Weights of a small transformer language model.
Training: 140M tokens, 4276 steps.
MLP neurons of a small language model. Each row is named by its layer, matrix (down: output weights) and neuron, and shows model dimensions 96-191. Each number is 128 + 32 x the weight over its row's rms, rounded and kept within 0 to 255. Numbers have three digits each.
A block is one neuron, or neurons of one layer that tend to fire together. Before each block is what it responds to, as a language model described it from the Wikipedia text at the highest values.

Description: Directional "to" after verbs. The preposition "to" right after a verb or noun that governs it (transferred to, belong to, due to, led to), plus "=" opening new article titles.
L4.down89:105152168099136120137157128132109109140089083109090139126103164108168114131164125117047178147167107143097105140093162115140104110072098105137171075163122153066132100180096122125114117099173141139135182096116110132141116140100166146101085193138072168114135123132175129146146101188156117189
L4.down112:157143155129135116108147086167144072110135150100163097097107154175166198133153149114142171149127182168127168171135102130160150174138140161125120115091156149107136134150125154124117164184144179153113171113122104165144099097124083136079131128144093134076108084187094123124124133154085088100
L4.down557:118140085126138155096145097138139066203098131130115123106094129107174132119124178110147151105181143113142149126098108097085090180050166097126163123169166101125124122113122166083167118169100201132062121078126165113105079179167135174069127163132124129083078132143129092086116098134075078089
L4.down701:127159098181149117213107098122108119139115130136141140170130150100111085094164179108111178019181155091120148121103139157115131076144139159116067152134116136086099155091121154152175175056115106118185127106094131131058125218134152123141098112114170163199128142146148153146109137111098101085

Description: Fixed-phrase function words. Second word of fixed multiword expressions, chiefly "to" in referred to, compared to, due to, plus such as, as well as, part of, some of.
L7.down133:120149161130102068051139142155082065110143115113145130083103079170111157127126196155186122170141095107153131170140147097167193126130140134071161062151163158106162128103108125106136146145133127120173164165141165099148141115153104077085088091104108124135129080129144133163108175136166124142
L7.down170:085098100111223107159122091159169128135130112138061165168060175113132126136122108099136107126142114142103087090126120120137114143080179114071100097154088092081086104153110147194167191155171173130123082155072139126113132142132130131145131148123130140127106137097067123121105113148114135088
L7.down210:144074135094123151158110181137161148174136106091150159137079060177104142148154090187127158103114070127208155173108087129164189163160138142164110165153147136125074130109124154108149138136105123062118177123191129096153151100101131097146063164050101163133162190106153102137117110080116123147
L7.down234:145124112145082129084127115097088178080154194086111143097136090078091147130120128114136161095157196130096163131096145122120155162124115113184124123124162117124146134165158124178040167119171178091133077144093125141145119084096190140113111129101151103135172093175185113212100108127181132180
L7.down267:145140130103138128141084159133147107098150170116080112105085101159165109165182143146171086088070130096103162082174166091114178121120106151121105140120150117105087113075106138191083151144157133121166095121180067056124169179117120142166103155116123176161117109129115114182117154134153152123
L7.down293:145114112155148127132165164177150110152090163107119150145109132081110080129121127132138081159175117131079093091096146094135104136136099150127148137163106137111114159102211177102153113105158131117113167110124095133115054128100169184144176121093102123144088118161136155112150175130142141151
L7.down296:110124072118108139146077121147099155086141103122087110151131115101076109156088117117138100127091119170162117083181146140156194168143091134144139080185145149091153149125078168144105108095101129138096094113108097098115150126147172141155128077093107109084129150097152171097106117146141112096
L7.down326:074119099040125193110106160149096077114133094179169137157108099138093104160177171084133095123129114127168179197075184106132169074137093053105146158136072140111129133138128120119166119134163142139150076145143149150194128147096089149107078112100060103134180179163108114137115078143184120125
L7.down336:076138178188132128135137169191171135133145149103107107117138086173151157140134125136118165109147159130155132158140115034139111092073103119092156120087136180130114062123147123175150133120154194100160136186105151169131043083124159163186095131135096168123083116111065095130115222112115106181
L7.down530:139189098098109103132116086171141154114144129116156068065103112093221097124137161070137074108124130133102175102124147072104095111124127143044167105119135127135145134182145117123089190170138107162128148084141158206144157088117121148099160147098140114143138068139129138082059184097122087151
L7.down535:199116143115088111064120087049152117129132163168146103136113136094122119095106135137157136100108115125178166152093167145129168076154121126107114118093171116140079157097128121159141131106121225123124099134158154096165139191091139162135169140097097128136079147129081178132079169156126108183
L7.down538:163112081020193087149124103143126119109066155112124132132139105151133167132069130143150096089127103154123129136120130080204145125153120122112160150117134058141194084139136071127114132176137174098126129196115138125105141090145135117111119088136126151155126067192083116137096164151122145113
L7.down673:080162111145081098142102137127107110162096100142142120153109123097089133124070120163135129144139096132126108103182097125147143130104184119170211091194091106160117102164101151111158138168137197168164114130165139143167144096136120159111136118074144109080135165107139106069146137102168149124
L7.down677:149126149125127132064129111096130185109061112209107141171085189165170126145082113144112120117145133165139092130080140077142202143117145158112121072100127175140098180141112199065150134124139095131140145110112113150129070093183073157153057168152126139141100148133159112125139175121125136117
L7.down709:108086113117105133194133138118088149118100133118103055206095117074091077192158140147083187134112164110124149171144095133145106155130097122137128159220116139136134124126112123174142139218082186102113099203114116123092119109082090152158141139178138141147109134093141128154091183134117134072
L7.down727:136170135100127141132170098180134131170101120104157129101098157091128123173121138128057096144157148090158128085140132202143164149112188124088181164116128132138150147144140131135092209147134154134163134083120156117113192112111101135112131125127130138171119088095040134094070124107126156177

Description: Markdown table separator row. Dashes and pipes in the |---|---| line right below a Markdown table header, like election results or sports standings; rarely census-percentage phrases.
L4.down106:150153071137141135131147128153099095152162146119122080093138120068162135136072081100104190100092161078191083112150075167107103143124207175136134168097126149126152129181070136123151201146131120162145124124101122106147111190136134108170128085082091105111110093103141133128125063119143091153
L4.down158:122111123086119133145088131147116115115115159101121096150197157137143095159091072143184122142173131125159102143109160154073179158155058074145111133096135082122114163130138181125107139156041099188110095165176148152126111124093081164124133138193168062117040125141117125158096117120139135135
L4.down279:155126153145153160116119117143175087117076094064125104079181177171140074192160112105074140166082167157168108157097137135166164164108101143130122112127106097116119125147079126088137115178098175120096164141110116113118131156085156120153188170140109166077123133101148100149122106084113116149
L4.down455:172122150140114086059115061087168063127105138161113141063106156197208070114137098144169101159127186133147093174141116146155089125125127173092125188063167136122087118159059102132091133145205099130126110147101123077178120143119079132156132123127131159121112135147210136121155101162105119112

Description: Between/both/either before pairs. Function words that open a coming two-part or contrasted phrase, mainly between, both and either right after a verb ("shared between", "exercised both", "found along either"), also not, by, into.
L2.down355:123183092124078149135133153129097161119094146145135107165107116098112160133130083098144104084118139069140140117094164106139144118085087132102111148124177095161122128127129150137177124113132169115068091123146146119089115161164118121137136197121113132146141154150073112101171090167136200078

Description: Paragraph break after sentence. Double line breaks right after a sentence-final period that close a Wikipedia paragraph, usually before a == section heading == or a new paragraph starting In, The, He.
L4.down123:105124153127120147153157140139162138127091156063165194136087155066119064114167162093170139109163135117113219146110184151096099105104166129163141144090088138155087194099160121093088122153091116073135174162099132117137152131151109170131169119106095138073126158150125110179124089204121128176
L4.down127:178089144174127136123067094176134143121124130096162151112135145140122106135141159087108124192112142172110140136077132141107101157159065109180134107128177176125170115141139087124126149170167087152090171172112137140143132142151096152130117195109142100115156131129116194148121124116093097172
L4.down213:144070088089130152140124117171162118110155074145153154117164178068129141139130195101146138089149150086125116159156184122144110163139148045134110117142116132118148128097104140114124165143122116142191121105076132133094104121177081157104105138156123204174097162073121144155125116132094096165
L4.down407:108099136105118183109111153156155146113100167106117103059066132139118136110159090157123098106165144127165163094136120154160165181102184182130114161189059178101115158147126106071162111154111152111138146145143116169132141096148168172117150143091102130130140156118073092119120142152068104143

Description: Markdown table separator cells. Pipe characters inside markdown table separator rows like |---|---|, especially mid-row, and a few word pieces right after hyphens (editor-in-chief, black-on-white).
L7.down26:078129088137123132141122098166142114161111138143102129144154130160106140130101095136077178102147112135122136160122148148164103091129155116082147123121130103097124124100198093110145128210067203120132121179035188089116158176099135062128089123082137159169119099104150088120062184155110129193
L7.down76:081182122060114120178150190185130103106134111091105137105145129126067118090088137153082137106153101166108131142115128162078138125163121155164095125093109118060124107129126097157126201099122137070125120151148185064154156143159079150075103124056177146191138180127153151113133100174141107132
L7.down91:125185184158165099153169130072177133126105110134112090120093154077074175085107078120153140094091075142114073083137103172153209092158130087120106132117131078108115156150128125103132096119211144171089137115123101095099191097154083106144088130133118067173159108154158111095103054164132119143
L7.down101:192146133098156143123072159125133106136118098137117088125100180083091105147139139175167128144056117091117093076141108131162104139131089096113147167082122183074099096104136169116121130143217144095085159111137117128099138116186163100137135107102098162121157186172149066130129065132113135112
L7.down108:108129182092162174092120097152072074104147145138075106057123124107133142110129086141047097093079143105178122194121096138143149120119126097127121123146052139124113142096119120059095162142120074122112111163118100139133157114132184116090107172154140121153145113167146129142158153100095186108
L7.down188:103073115102172159114122125070156145088050099075133089183108121155103121121148082172101140175128091131155088061110092141166111164159102136121090128129115108105109146121132122132159138154099144149067120173124167121096095113140116160080099108060172146123127098145146150090179172137127082135
L7.down247:105169145147125101127081071125115114155138120092115109103127079140070131114061177139113121085170103140110175127163135160174193090194165062108152095177144129089201161138059075143122176157134101118106106123147108113146152137142139142176122106160068131142109113113105124177091096066111129110
L7.down351:065143087126120146144124058170067129104125091163130185074153143127113160096099120167153119132120144108139165099139222172115149108143163136081113139159120136136130096154154048138148153114054085141209142139160128109181096099156161120148116186065115156149193112107105120115150115161144106145
L7.down391:054155136120142145108127055078106070156148129100153104121140112125128108130102111113140144180109122097099152092152172144128169140126147142114075147133111088058144170131219155153121116086162095130121132121121075101124134134141084121102192106137147140185106117123130070188127058166117146124
L7.down426:133134133089047126135109148131100134156153151134079126140144104088111122114161133141115148178131177094175117135106070140093143075115126158139178131108128095105151191142113141157158166161149150156110141181066069156082128192112071141092114156163152169128155082141138132175122110158064100216
L7.down451:122114155086112144104072149079180147137113125142097149147133106103078088141142090164086120087052142110144107116107112177089090095105143106150152060153126125141200177105171106123169182098159166140129148160168117141183140109125112164060114152123086163141108122177118155113154052122075092165
L7.down457:160091163115108167150079090137156095108101096107116086116121150031135079111059099089170104129136168131132076131106175123135074128111100098158111137149159106134134077067110120106175125188114145172129149144139168108151128199078128055198135146055146148141112097114167158116178128148184159162
L7.down463:141188141073131076170106167139112131134107131185098106167098136140130122151139098155167089121139093140129140114143086162120124110137093088105166168130146089104098117098065124113090166147093121134153144126141175141090147154178176156183122095125125094141152164130112061129092090109143134100
L7.down497:153150136130134135154161167125103124116184147165100098138154089134142084160120157133152098176058150081192118113099137122142156137088080158214116083163119153120107097149126145089103079091132076092146088125090121142092168083159120146165166052096102115164147153083203157131156107107103157123
L7.down556:187152145154127123144097118133152104169134141201107084143165164127149093096122173113084117102070174160164127149132082107184143152148109107139126140143137095100063139057134077164198150117101100132178132189134146092096146124108146124099151094023170111114186126081194149069138143055126161137
L7.down600:189131076135108136179102191177153081196132137161080173095132163128138132109121119158170121079114085155133092097186091153098176070102102106150123035124169185126149137147115149108080120095135117136145106062119139111209136155105150148131157141060072099155122071100177137087151140111097116177

Description: Clause and paragraph boundaries. Semicolons joining two full clauses (e.g. "divorced; Garcia is"), paragraph breaks after a finished sentence before a new section or paragraph, and weaker cases of table-cell gaps and "as" after served/serves.
L2.down12:166114122159128144100129140087119094138080187089148180154123176126117148082153108150149192154126175096105115118114149153119125108089094120072153112087141091140147179112146125167152091142215088151137132133078102118091122151179125195143075145055135118164102063141049078119183097126113133160

Description: Paragraph-break double newline. Double line breaks after a sentence-ending period in Wikipedia articles, right before a new paragraph or == section heading ==, e.g. "In 2015", "==Death==".
L7.down33:085120097116117112065134118139133168170126130180138131149137174115123141102130179112110115144136124149165187108092103161071143171102140159122136177125094144136181160068135148175098127156139097139125142133196098155099107186113104148066071091080121124115151165205096171111161212094092087123
L7.down62:148096142132190109142147106142223130197146210136136100149097112067119154155107120151104133107083148158159112112086143114154133193182131183137171118125161086119112097121112149142135184120079129131113107147117122109078136062176147198125130103134155081110155105129123100114115197121147148106
L7.down78:149062120187116096146124116177103196120140166134209114101135114143126133135107078147164163141156153162122151143166104197099149165150122105039116094181115161137137085131180095129100159071134192150137144155179130091184118082176127190148069115102124096117101139135087155135138091176098170134
L7.down134:091142071144174124117164124107127158111124075114105069131099088132195124105143101136134179139106155204202163132120087178114101128096192126085077095114111120159087194176164154194135095125120082116115162151167102082183113147148138175107129102177130141131092085107114111141076184131073176139
L7.down182:083137071125113165129163118126110105067085094156144133095186090174152149116071123123141136096139129081191159117186127136174148177140165087053148100131143044146128139153073107111104192134157146125113135140131150129178101129165089174109142163078108129145102052131063140116205142137083119151
L7.down214:146151149154126179123082111116134101106147136068123165168141136119054124129064099084117161145107084138155166148134110119130135168154115107163100094159149151121094088089057115091100151157139191067076161184183132141083094134190156092111116151112129123136094076119120137161152085112110161148
L7.down222:132133160103123157174166049119145163108130126157121117107106140162119130121144077161100163150155155162137120132163084109081087099105151137131148135094129131145115115088136152134093192144110110133118166126179151102176110168187100142187109091119083107176138088012099101135139107135130197098
L7.down230:154169122138111150120130060114188146131141108195086154110114139072189116129029118101118160111130190127181107138138105149102091185094166068090133107112096131070118116109142120137073119187092169142172114128162107130062185127127160123085139125141113160174138114142096132192163156136119141102
L7.down236:114116131097123121127141116132165157143145088199118074117190136168136179134149115116128096103151181149148107126186160123155124136083178147061155107100146111118114074104112113147232133115138160130155058128112140135136113100148163125114083188103061132125141088091152123122163161152116144139
L7.down329:065150090150145154118134124141191107101080123119151163108154135162149105130152146152066160104121111172103074145158148165124131140099120115123115106135141137139098117122150125085111085187095137107127143152151169107173071087088105152138118189064140152141105149176070135120092161158123136167
L7.down388:088186108119135096104062125178188130123105162158131149133115143102202087095171151166101129112119133125078099083149129152128081144176138126116112083162167141142076087149080145175144145145161111097188123138124168140148107094133123146106186139136151076137208131113140163114099100164170183111
L7.down421:061119116131143123141172148146160162164087143161137073149130100111161127111165074112133163108121142147113126125093193137119144131053133099128102106118136134120105159126135130149058137091133095091140189181191127167086076142130172183135089149115054113122146161150058122118131176147155120127
L7.down540:109080138160145146123144135074134145129094138129063169127158173161103135105132116136148122182146134152142061147121109155063137171116223163135134106121095118107148126102181185115105086072107097118101130136118165089134133116142091121182121123099148145125070114104115142092142128119117060158
L7.down638:167102083102118120134170134089102166195141145149151084130122131151132038153147123127155073136146112113099142136112191170102118160136165149077116055114126109102116079076134119167110137118134131119121170161142166139119103133111132156083169160084128142157149112135098150114136245106078103171
L7.down653:153140182140165094124174148119139089162134102169102125110107149096112128114142176138166151067095166142144095138149102156135119129151100116141128140065169184183146137138120134174121104131125147104106165108127142116128164152129097172146204101170140101073117097149140162090138075135161116124
L7.down750:131106086141105116104109142112095124130130128156113155079150135181113134105077167067129099138154116117159104161123128126153132140156121116137163144114139131147139161154162129111156168173152127146165141166110131119077119084184130219102124078109172147114084141074076134133158225152082107153

Description: Predictable-continuation tokens. Last pipe closing a markdown table divider row (---|---|), the word History in section headings, and opening fragments of split words like arr, acqu, renov.
L2.down568:127113032137090207148115123095143109078117139204142111151177143113138117040163157116107187125132137137140094189119116110150160114151074158121165115102114122113124159130145165158121147126107179146120100149112134130099113079120115129179086140091113112127101124096155097148139103104124157142